MLP neurons of a small language model. Each row is named by its layer, matrix (gate and up: input weights) and neuron, and shows model dimensions 128-223. Each number is 128 + 32 x the weight over its row's rms, rounded and kept within 0 to 255. Numbers have three digits each. A neuron's up and down rows have the sign that makes its largest values positive.
A block is one neuron, or neurons of one layer that tend to fire together. After each block is what it responds to, as a language model described it from the Wikipedia text at the highest values.

L5.gate349:098163136158156105139127118149167141143156126090135130126145101127113122101084092145199155162144166084186111123145120101113097123149096143105151132103116145146123106150153190132154081072195185177136185132163163092174087116154171110075138100115126120108168095095040157086129139143097159152
L5.up349:144090117157133093161105146097138108147077088131168146182149127095134128144110158156102104139170120126158155202170165043069156108122070169134201133121095174155135122156158106190093157066128102122130113127113140124118117159106114130210065151139158151130133075132182128126070100131157177122
L5.gate365:154150089152147091089131164110132101135108117133136133161134174123127134071070107126116138100111108150147169099106142102106122109151098108141137149121076100180108078133096219191116091105102135129124114144085131126116150094196140183122158144116170075108126133213078163101129198117106179142
L5.up365:072146185129093068122105194154125072128101104153142113125146112123106112098116130184098177085130121116185114172122159158116148144156181131082150170162099176134143113169152087114157104112107129128122098099107159175146146166164106148124104116062182124040091108148143114101111175154092142199
L5.gate372:158159164117204101169151157148111065114096167062113169064092175147167119076096084129081135062176080141182154105152140124100093116190086122121166139071100184167158139170140188139089202096124099132114127152111116139164118123139134137158151099130172176154141093098131134118149075140122148152
L5.up372:088123076114184105148123076136158097104108089123053080113120124077184145114118113128165098151098101108120160110092203123174136111099147110143134146121106122125108099122142161087131135118103076122113118088116188162090217139124146093141111122123121097100122178147153139135091164152145125114
L5.gate389:202154110163160123110148150140113135156126113068103173149099131134125140122128140201059100098121079187101149154129169078151182118113145164115074108083137199184100115102128159079117161136109168121129169095131118093106169098161129167126076108130150126140200108159082138104118070129162104070
L5.up389:177115117077187113112127168131125124161155160135109152125096092167148146164100107127094125199145173167113115188123161116130127138112081154164092164092093092128125116126091139112120118139100117167170136154164130180091115137174108104182144164134139115094106177074138076121169093099123178098
L5.gate450:127184198125171067122125196143095138137120134106116173100185143122179113134075191201130161110197105111136129101145106142113096158119079158144133113124108093119130137168191123111166093086109091166116097144142142077184150042111160124141116184052208134112115157116139111080096148102107129153
L5.up450:150109162113144122103161140140133087110123160105162150149108125097082129089160132201124129140106148064144143102139147123166149090167179149138104120102089120126058122130074160135131097095151093060101153133118126160192123091165104135139108128127138100101125084068142108156142056109143106115
L5.gate503:150155152126138080116181153113153158145114229125080139113143135121113111172065128154113160148089108077092081135155111146180089143177085193136071125114096127112094081156161135149131134121085070146175128135140182097153105129132110166191110125121173105136135132162095104114114153106102075121
L5.up503:089137076136138082163143125135209145205142143113064108111114083158130154154113106143087143154123151107180121120137140062148152168152121115127151063131121160114118168093132147167214163085157131156168100176104147089100172151148103116184103058151041071103133123093124128120104103114116175125
L5.gate652:193158180129153136102136179117196142153071087091149170208164118079172161109090131103156167133157108136123144122106088132157099174093144164129147146130115168133130128163155194119096122117111096159163128110156117164131146115133091149132076115081102148097109131063168090106155107068146137087
L5.up652:099122170181109192084132146147086144074179127132190159180156134115150078119088120145095123187102122063109179085181148143148114129082132152147116092181141074106144111105156121139154163103109087196156079142149136078166139095138106174193162167130182122093158084167142152137139149163153165144
L5.gate693:175144142054169103145165142188177125105109119147136198122124143122148134167124174178081127150106141148164088156172148142112150154080088171158150063102121125137090130165105175100143091115128150161115134198149125121126137148098140165099161123129146060182080143111134118101166085143134167194
L5.up693:145137133166127127196122133089105093129110141146162193129101119076120168098126182120115111094096143180164119122124149149168183128164109155071168142163089160149130139090161115141136107174136138195149098203173179138121089143114140123113150132157146088166044151107111116138151209180128142114
Fires on the word piece right after a split-off opening like Th, Wh, B or H, as in Wh-ile, Th-ose, B-ern-ard, Th-uring-ian; also "of" in "one of".

L5.gate47:143147157104155085144186132158167133148102130141104118088169129134147140177101095112118108139164082121164152154146167100154063103115153152124097151039077113159100116203149159159127107175099152171134070104108096135106151120189123115141146147090150127107106142093121116105128142116143123140
L5.up47:107137129122126115220152081206131220136147111093103122121128154124131064131160166104078185094086138115158128109146201096169131110111138110119103092100065165150096061105147119122131143104137146156103113128118123137093126146126129082152112139142121092163130142091154125134107127141075074088
L5.gate48:113168114075122083135185103150154158086077147138168121124110146108197180092089157128114098134152131135142132100153147148079126103110137216153121114061170113123067127160123174174102105114112073146080130103125102118115135060173144165146205144122091102124092163080141115089158114086158153149
L5.up48:096123147150120137117158097102205109181104167134159088080131086125137104088139120131127065173116146125142139138112064202122138135097108176085144115163101129139107117142131154076145151153092133185119103156159092124167165073127098170096084152156128165110057139110158074109150124170137149148
L5.gate73:185168127149138094133069124195172155153108133148052151185147137135127155101151139103046084152119143111115079117137112176138127141126184134110137064072108077121190081145104137175117141126086128146126097106148115141101122139130041112175102150118175111050163171094152112129126111123108120107
L5.up73:155125151149127151143166172172132101061178203041084156171165137074122131067128096167124132100163177131100127103148131136179095146110153108143132155141171072118122062107121179129116133093152152159101165114147111067109110176186128101098118117122145139122187170149117136139160173175159098179
L5.gate126:143144133099141143136113087177145158072175153070123149153086083104106099095080125193141165121128172140136127205148174152106158112140156161119155099154105097210109101119100159083103113110112101147085158062087107132164120152148137170144112148137150145076117110181068181102110115137066124163
L5.up126:090174157085111106085118102148168099081141129088159130140150096116092122075105104136069146059137132149082108122101114103118147161157122132113099127148149118126113106104146184174121077170107125145134078108093095096127098132143136081171098098129073072086105199114197072126093112103137138129
L5.gate222:130121135144144086106155090210121072133064095119173126159148121088177115107118105125125164160108080087140113137126103198146041135143119152133187058075145117136150150146161152110115161150108118169122065164124106104129122128150114186167129158125062161096161069154143088125149120147161131154
L5.up222:169101161087143133149100080156150093088150168169170156189112096107149121164130122170094125106145169087154149110141107133137081208149181131141121134096104154168110146107135176145140120106121081164116152170096077112113166135084169144109124189114095157079060129109119103140152130123085168101
L5.gate233:138171180088192124126178077111186088077164113188118130142099098136182141052060122103119142090106060149129147159110130143083068152100130121128174140111118144204151110101132151170111126132143118166109132115148102139135131093168143152168135103149148130124117158122116110095084087118136125143
L5.up233:133130115047131098118181103140175120129095105154105113159120098099195172089147094034084127145113075102124137124124098202145097108173085161163132115079167089110215143135131104170084146103130096175162109133154101118104128146183150215151170133058157167135078128137090057121130164097130133130
L5.gate324:103147124164165118132145179137141104138151154154075135127148174097144112128038131194105212088148124117139106154147141142109121126131134135144113098107130162158152115134134174132103160071129111150113116102112158150128126089090118164188101082093160130097080179129165095111143083116160126170
L5.up324:125101123117211115056125169138078158176080138058143143126121143093140110097112147100075136140108089118148156129132064179107150159132052112139081136108132111160107220110087168133102147065125137147186112161162120144133125152098152141097107119050168186092124061179085125133129114133108091130
L5.gate340:132196165162153170109145139154111139075154124090153187066121094145152117157142142116116162086114120151093118078108147109162123159109158126103172166075147105183115163133171130114126067121089126161126188119061123034160083066144159169101120141214116088143147117120185078099089140123191132099
L5.up340:086150138088113114074157112162057136072133124130092147115110133162131145139132194133163104119101151112176135093092109122094128126110156130134162133115152176107101168113129112174174087150151178183166136126098128101104107117160145146083139166113028138133140145132146140112066121118167122191
Final subword pieces that finish a split word or number, such as th in seventh/19th, a year's last digit (197-8), and ing, ed, ly.

L5.gate17:182139167138093128052160120159174127203178134097193121152132142187133097116091127135095145140174118085121163104162070145147118115114084083107124081139177072093136072193107200165148129123110131142133133142129104108128119146105139158091117139171153131093118108140068114085156091139121139112
L5.up17:155123142160156102144106176173131180088157118126080125151144108101114089117151079118150193164152127197099114052151126112080158137119189102126102141089099132131121129177096117084104158156160120150119154121127148126148085173116150167112157141092136119164104147121117080126146082071141090124
L5.gate62:162161210132149101093098158161119160125155122137140122176132168075153093122148173155138103124129155167119057102174132172065164103133118160079095108120108139141164131217156209168106104145129147130107158091146034107140066144178117183126119152067136149105175130107113114075160113156125087127
L5.up62:202142128126079089095122172185121141158140154124087105171100135131148141090132070122141140101118131137130048106144175118114118069102113102107140077138107146083108114168075136200134111132147154139108155135157093139079140151203122145047111108119126125153114157097079124122116092166107089157
L5.gate102:143196140118147138138122196156097152176139158096055117152127147167093141135103110120158159107156105125138058068155183186055074129130137103131171129151140139119130113126157117101197126097141137129088118135147092116177082134133137193101111134125198108158128088118085101082146151146110143160
L5.up102:101137141153118113131100121107114139172187128088141112132105102113133192147105094110144160093138119123131103165164098135115164112097160119086111092127133146079190110108105147103135140098109182109118108076177128179069140165159099178101165104151187108125082147158122104140194082093126088169
L5.gate173:179183099158164075155173187108190088124125114146177114159200155118098149106108121118107169143151104145122141144160184125119129176148133176089084103062122192138119127170119147117139138068153114143093095114090173131086148075125139120115104123109160111124134090182111182075109149104080159147
L5.up173:172158115121093116082144137092145106143154152153153130120145109126127154153133163121154091131182152149093133145187104074151141084077145101101124147117127134074129103109146153142146185175142128148139106141136139065110167154165148111125224130105101132102098136098130086134101027141145154130
L5.gate234:178173112164113111117141159174133104127178198070130145122110137120083121128064073156136117097165150168170078103090173081097199130171147162128199157125160154132157124079135172149064161174070139131075073123090088078148101125123148118115143093077194174064108096140119130095138088172106143150
L5.up234:116126179137103128140173120136144115068146067143116107055191108123127131127216148111134116109210162147098093108147140159166126095134130156159133108103154145098093149136161165103147127075100103102190130129135117107121119096159146129111179150112165157087173103105177093119169115123192131158
L5.gate261:139152154145147099116083161204171100103149157156054127159145176115133141127097126133056099073130158213095136097148106170118126109135145089113132130107116112097123154175113185133142128152135136170133141130145102053155090067152134128107146112163158136145136128126103174090083192133119190168
L5.up261:163103104093105122085141156121120179157160124073100073179172148125150120162085134149127147073182127101123131069075129119086239098077132139120102205181068162126087084136129153084102128149161138118131049075135113153131133186163189069132166128049118163132064143163154121142159111094088125102
L5.gate463:126159122085133129126194140144164118109126115105117157148143164108072142060074132143128097108105176216118105204157114122126082105120141177112159104097162177162102138191148212111098138120137130107152136156143134084135129099107157152165107100103116117137161151125117165084071130085140189175
L5.up463:119120135090161113129129090132107130127156108148163141182096086122128122130156137144176147101147177120133077078109110103142172118110139114112112168076123132075208081138085155126127129116097162151154127084119071103083116144110178194108081174140128121102104122097104103129167107127088098133
L5.gate642:100186149101163062113159184092101116132088106115076116182123122154047153160110173134163137139118177171103059149068158103087104128124130099098100139138109132155098165122089133132141077088096156174097143171153128075123140097115167166081147202146131062144094116131166133111134091124151107125
L5.up642:110157098123140148129132158137134107175111125122120075123111051173129195132150089093100118131177084128082144152141149150151106146097109135117099071129150146126101135157133114126131222108124133134150147105126100091118225118181129098112160169151134054088155167105086090128103111061162135109
Closing sub-word pieces that finish a word split across tokens, especially batt-le, bott-le, gunsh-ot, sh-ip, m-ix, and endings of names like Hight-ow-er.

L3.gate49:146145186139147154169082157115139164108118138179087088134119140127116112162161182103106078113151128073141082109136096098135069131107138139094170100099062148172166125157105128118147106149065117175100122106076213159165122113176047101082101122169125192146125093110124163118102141163049140102
L3.up49:142133108136105131158127057156137177113094067187141146113141090114154108128123122117156083138178178152164085144148122149197169162151205082128131167127094092173111110144108124129213140089110118116139111114082157161096119104134116096097086133093167133124114131126125120093161156137134118164
L3.gate115:154150122163168043119103087145169140131139108138105125139198155141145198156110154130137096148158136165088092161159101114119165114143150067072160118152086067168116122083085167137110160093123102109136123191105143091074104168203134124142155165177116187174147091194085135100101112142153204157
L3.up115:130141088112141125156152106132103168097184121148116135138094148171140128150127156144096103055096173158106089153068133137136085204107130086122157166129100067105202149106159153122106164122148135104163172110092089189105126204125112094122116073146105101087156110117117170105074096092167124134
L3.gate272:175146174130105134128181224112177120123103182205157112142152117166098150118111157144122147083081139171098110162163131108135125146131134130149115059113099155109152100145108186193140078146095183160150166130099110113089116147122122137106089096159107141092118139127134065135075163089201143128
L3.up272:113096133152127169101140162128114139120126142166075128123170057122148090141180119142077125174145127115067130086100131078119115156129133149149110132187150156119154195104171160166108160162137102149146112124112077120128148162178160141070107112106136148075136137081143077122139164139132130153
L3.gate399:108143177148160106071162105173069106132119073155150117170192159082092140116114122170122190102114065144167110117103120135102042134135196126119140117116111151179162136167187149165115096129129065097100110102157088219185120156111111150131120073138130125085113143102135093083128122116103148170
L3.up399:163119077109109109134105164119144129093129151143133113158170133155120121146172231172127101150154129163093125126076178148137152130177133159117109164137122188098184124125122140119142142101094131085145104101181103111094132178151161112125158105131123136099145109131125116148112080116145119048
L3.gate444:178169171120137161119146122174124153057148144134114105180159090116128123129092180144152133115147134155160095115077180130060107187094120168160193150047103091151178148112118124100098105143103185158134112144120120088088138090156141157120144100112118124105087132096107164149111111127127138078
L3.up444:163118139075104184115119128161141099167111168136133084184138066117110156073133125124138137152124083146175203125114161131072092188110167173101156159043116097114113157098095103084068089110109137179143106148123130158121099103173146143091142110132060105121062179079192097134116128124121143126
L3.gate500:106145144071134136149163128154107113118128101126117079102088149145099166140049111156130141111176167134155134081061116120054125183084152112121162105095166163182133182175139088168087116136149133115130111098129179180102119156138120187133107046144161135090113180091110103123115100106156071098
L3.up500:110115087089164127092126112119182121118103099118124105135164129051086128100121128099120112102173061136087124120128152101150090126136096172106118128159139130110121152091132162115172176153140092115146162067181119175139122158131099114140104123128188117126117150175114092148135084108162125105
L3.gate516:164116212117188103110122151170159113109119135104125112149170193122125186089141158156126145096107119131113117135191150111094110130097158102131129131186118145147080110083092156146066128208120125168175134113127167139158135129108167120234166112124083167164172141139145047155107103116132095122
L3.up516:113128132147113131189161148106102160127154163073102162190114122108071108125105164135130160101155107135109163129110144121172210160140132102115146149129125114092134156147102151103135144129151127096131131149067096089156175069212142149131130126179127114118117125155112079106074148078104120138
L3.gate554:122184142124125154136072142183133156085147095176132115120118153157122166126099194183110210093159084155186136059145121061138176198090119129171130119085139182144095119106114138108124089091093115142088109149112111124154111116108133199156113090155132127114094130127097088141133128093093176161
L3.up554:118119164115103130135084123135115149072161122170142101106144131164125208087102140160121164115088076155152192097181107092089152188150130114169127049110135154151104112138151142080054094121116157090103141093084135139088131127092086141155098136143126183111168129128092142140100151100091118131
Mostly ordinal suffixes after a number (18th, 2nd, 7th) and words like second, third; also mid-word fragments such as And-y, baseb-all, Soc-iet-y, Sec-ond.

L6.gate521:219138142145153097113153121205158162166194125110101131172110042157108130125109118150197115127168129122148112084131150107159094082108106122093076103141111124109116067141126104147150168102102119138136133156126169125131181105101120166129171115133132128108138122119082166103158132186121124157
L6.up521:125168103096090132140133166112127107109141124093165131144186154118101086165128142162130147138109095080184086165080119112093130157128159113058170152131148142118160068086085118135128145115165110109129077146086175158164128196074090098113087123156058135124072144118125172090138115173140083123
Middle pieces of words split into several tokens, right after the opening letters, like midd-le, mo-le-cular, M-ack-ie, gu-it-arist, mostly names and uncommon words.

L6.gate628:192141184108157078103183124153102116154154112128111162110071137167171066131118127106089086129126155117069139138153107129187144156104078139084112122103108147128140095159103152102147140075116072100142134130107090076133166125119149156140144154163083240175172131129078174116094069146105109168
L6.up628:143115103099175170162147103085085107049092128165072126122119125129094130126127151106138146160099126105193162097117107107151101114166181112166145166105127154137099170104148131119154129101100167156113057166149129109123135098163110080133095118091142121129138200127129153164130163101072150092
Mainly "ile" completing sentence-initial "While" before a clause (While studying, While at BC), plus "that" after "and/but" and commas after introductory phrases.

L3.gate163:149185125138147089086125173093099229147123132140104094136179133158132147146211089151090115118135127148131118092172112129146126110093137124089109123131082208130136074151154167215118145126087108102081163120140140105158112104196153122130145118150089107129127162147175114129170120152120135020
L3.up163:188133103072104158080133075123133109081086111136161104137126168150187165150126161149142078151091125169081121116075121178138150159152103120093111145146157148073178080147142142147123159131133124177143065117171078087101153126178156149090170126177125142088170138142147100132125104120163152148
L3.gate178:128132121119171111139190127133212146133135080102102135156184154136189136124162222200170165146131064152168080130119127118119126133119119087108081142106137153106116077147141116109162129125116136136101097119105166119117136128095163135110148087104092100152135143151154083137158057170153043151
L3.up178:115137079161135155158122142158104165116142134174128152119132091194071148177149131154052154139073188147052144163111139140094142119078125134176079154142085142104126107130175129078138138150176067177127116127158121149126119141163090153149118123104177178134120198040117132132133101131093170153
L3.gate220:167152177136123091080128134117163099176132139154129113166133158120136148173131106134154141119156160108143063171147105181167112184137100182077109044125103154095104145079118096109142078114107129121123129159215100200146113100126110186117144094172127132171155119157169116150151159118083085163
L3.up220:156129121162143085121087173080154139151146146097053138156128170097096155124184109167118110120169165192131099138091109145086094091155158160101112119124088148124103156147116144222122144135156090132154155142125119075127139167128118141198200120137219156166117247104150111111116153105074188147
L3.gate242:186167148097188065058128137121113130135170112123122151107127167150148106122096156147154109093117150122167126087172148130124132089143115137132133148034089121118062104140103141159126147099139121143046095128109104100084109108188102148154100137101097138165153099108102164117183137167116117112
L3.up242:132106181074182133064137133134080084079145111135147105091077145217095130127084127181091093112140182110107162115157101115105149130122118130159133166064125152108050105072089110094126161116131105110117098110134168127106132145162102099160127124114085152172142149105099149105171136104077085133
L3.gate528:182141110107170062074086096148111147140081054099153053105089059115130130095123164168151198123181103185079103148134159121155203138115138112122104158119200138122064090105112148139135150117080128185064107109123129055098115106137116162141101175125141075127175076186169074120182093159145125115
L3.up528:141105074173169137164092120137119147163121096131150126141061126044136157130157161138140156106173112163071118096093167153153194102094154152093126143149111073101092122106086141142144119171093143187082152122118140122115178122123144115116116169114172139113185091171201129140122115172143123070
L3.gate612:123151149101167113076171115100081159145115148117109167155086138121139080140113161167093131138114092164144125169168147171194149155149092072149142130127094166120061208102176160167095161091158147092094067107145122133098154102182149159124157071136129092110097115098134146106149115107125144171
L3.up612:145131149152127105116122126107138087128131164143156102078099074130153098129186112136096177174128132176135166154107135159171124127200118126157092093061084128136174186141119141116123154164123116144090108130122123092152124141142148135146100142071138088182166120092135102121146168158085133168
L3.gate654:150159143116160133148119119093097117150109085140176155116091108184141126137131179175104147200153159103112143087146095098157145106108141124104190168056174124095137111149134166143136114074074073153125150131150150090117136065157149122101124175145143115191121160138131120121113173141204119152
L3.up654:125153124155128144144201143143128117089140164071128159126128178220129182116114123050127148099107111165045128181139139130103149113103196106108125108186127120112056103119150160135188167086102126104135161182138156113063109123205096115169135087104136175154157158109178112144133095142112128129
L3.gate671:176146146141122129095122166116135124110167149115110122172184164136132160131123128173161142078155142105125100131156086178079107105134093174097150120125100053119109143105148173149156199181117123202162113171154139130132116098193102102119114113153187081159173103134139079177151117174140122121
L3.up671:162145135090140081060082069113158124172108164140121069196097121139092103156162098155074128105118115121159091110102117115101114177102144157074139157127089070079110071076059128190106157148141184119119119155067081150095163126158122097138086094149077206139176109085078156125151125143098165095
Non-initial word pieces that finish a common word split across tokens, such as plat-form, comm-on, w-omen, m-ust, injur-ies, across varied text.

L3.gate16:158183101129174100130126127134163086131090161147145122153080106138099096088079142111069143125146109143148153106137127073172173169137107139155181090127108123124089107157099166161164145106115084130149115175157124123082195093095148188143158098137122106149101079143052107105147126134128168153
L3.up16:120113125120129139093135139112206063106109155068121126159091111170094161065110100105042094145122121154130160152149126093113135137156153132147182130128092113117090118160090111177173149098148111117166082144159194146079167147110107072166123112099102182134080114107106097119179105111072108148
L3.gate109:125157118085147119072185102134113082151151116125120185190119141162148106090138168190071212137150156169148087117133142101165174114151084199083152148097073167146088161156115194117132111157152076140146140177146125143108170106119119125133125062124113095136124135146134132150104056107140104141
L3.up109:077080153045085141110166107130064081107193094134149186170124137139133102143120154145061179145103148142144144153141137160146165113155133200122132171102074137143147189112116154094161110137136060092162130200165110132114176155109085081150084161105093100108085137121110151142125100146139085107
L3.gate135:136143139093111049130179124152150123140143155109143106142169135093152156111084147170136116159094117141219117182137145132161100142130100132095158098107101139146020107201090156209108124152134111166174115086134161143097138075138205156171096091094051133098133110135132091118081101116131138210
L3.up135:123129123113137131117136101094123040135076127166084103152152075144122117150120173136156182161163101167096119118096126129149118123072160111120068130148149183093151151174102127106136148094130134087167107146146074125145178135172109145129176118123162156135166174090143105150214126144104136096
L3.gate167:112172099190167148098151153153146104147122157145106164093131123150124167099095128161111167141124162172148052131122132051165158141163112147120141090125108146129111118128168171149131143142117144127117083202157113126087135090062158158171146122091128123106122117061107131068131178142030189198
L3.up167:134138127146117193109139133099133154139129156146135121145128128127097138147156108184057133161121202166119132182095149103148205133149111152112169186076072152146127123109151135138122090134095129164152203186142223085115117150069155131150123113126128210109123145114120096115136116186129175173
L3.gate275:125161142158127131118101160154146108107109086046140123139154184133116112103165167152125122113166124144156127137114187068159124163150144155114165155073141136155109144218160155129131123106128166165126117066152166109063112088103164159103154099147130100128091166122146072088117120144154153131
L3.up275:135105118102115168125094174105082080114127094101194069106102133106098090098183166136107127122145130168137136158068104062106134142164147108173175196112150113129099096152115143108151122151145147112133128084130185059108125109082157130108139105105155114176076183123143108136118132117116102174
L3.gate320:146174099125141129090115122138190080135093105144090048169133136146160104147135206163133101180178107121120137119105097133099146110135140141093128161149069156167129060124082148143175134111158115199076063100117162142149184146185132188117115110143116114144087102184083123104143134219064183138
L3.up320:058134148148100145185171083093135151145128131114088189162118148189141140109130116094106154095160134106152117177148139134146097094137093148100161147108065159134127137131108075129135125087183132142143094169140140097158133143184136090143155094108115130129098102180178135106120077134121147125
L3.gate549:132177142169119098102119126180132106107098175092159075120171122096109126102173088157035165134133156095187119113141089057115118134191125159133156102107115140089111055121109167180140128156132156062068101198185139097114141123124163167106165058188118098113069118164144134154136108152124192128
L3.up549:114156125134110089015121108055237132146141127130094103175166138177122123180075167132169118104192045142159088116155131138091138115080127087132066143149130107141107077172120097121180144085080181167123110163156146116095138186111178177135083129125067113149120143173136119113122099175108106182
L3.gate571:117184135206136078087098155141182183118137154119076125097114147085128131127135188159075171136106128161130137102171110135147124148141123111092146083086088157198110099096122153167162098117091120169124168161200131110139140095095106101158158131090128136146143112170056126110123147154134142175
L3.up571:123154104193054085087108152076166195121085150140131093105172149100137194144122158123068101124113121159114126091179087161107142128161159084087169096114081168158129101166119156212169092086090127122174153151186134071100124124145134126171172115090138167120112119135107117126107164156108128136
The second piece of a word split after an initial w, h or th fragment, strongest for When/While opening a paragraph (W-hen, Wh-ile), also though, who, hold.

L6.gate684:190162197130175085142143114185115145102112099133051093171114124079159125099103161126142153087112130128139101112104082151166100134083101161096121137156124100125120107116118181125088100102103133138148124166077110143144105134160140181149158172130130134113095150144061174081126105151147180117
L6.up684:090121186067140130126134091162112131136140104108102081162152148158197150093116160163111094094148121175160149183170052165172112182158105113094124135122105105129078158096103130062146125141123179106120113089074081101161114105131163117150162134082141150043134174111093116117144127149081082175
Word or word-end after "the" naming a position in order, time, or place, such as first, last, 1980s, 19th, east, oldest.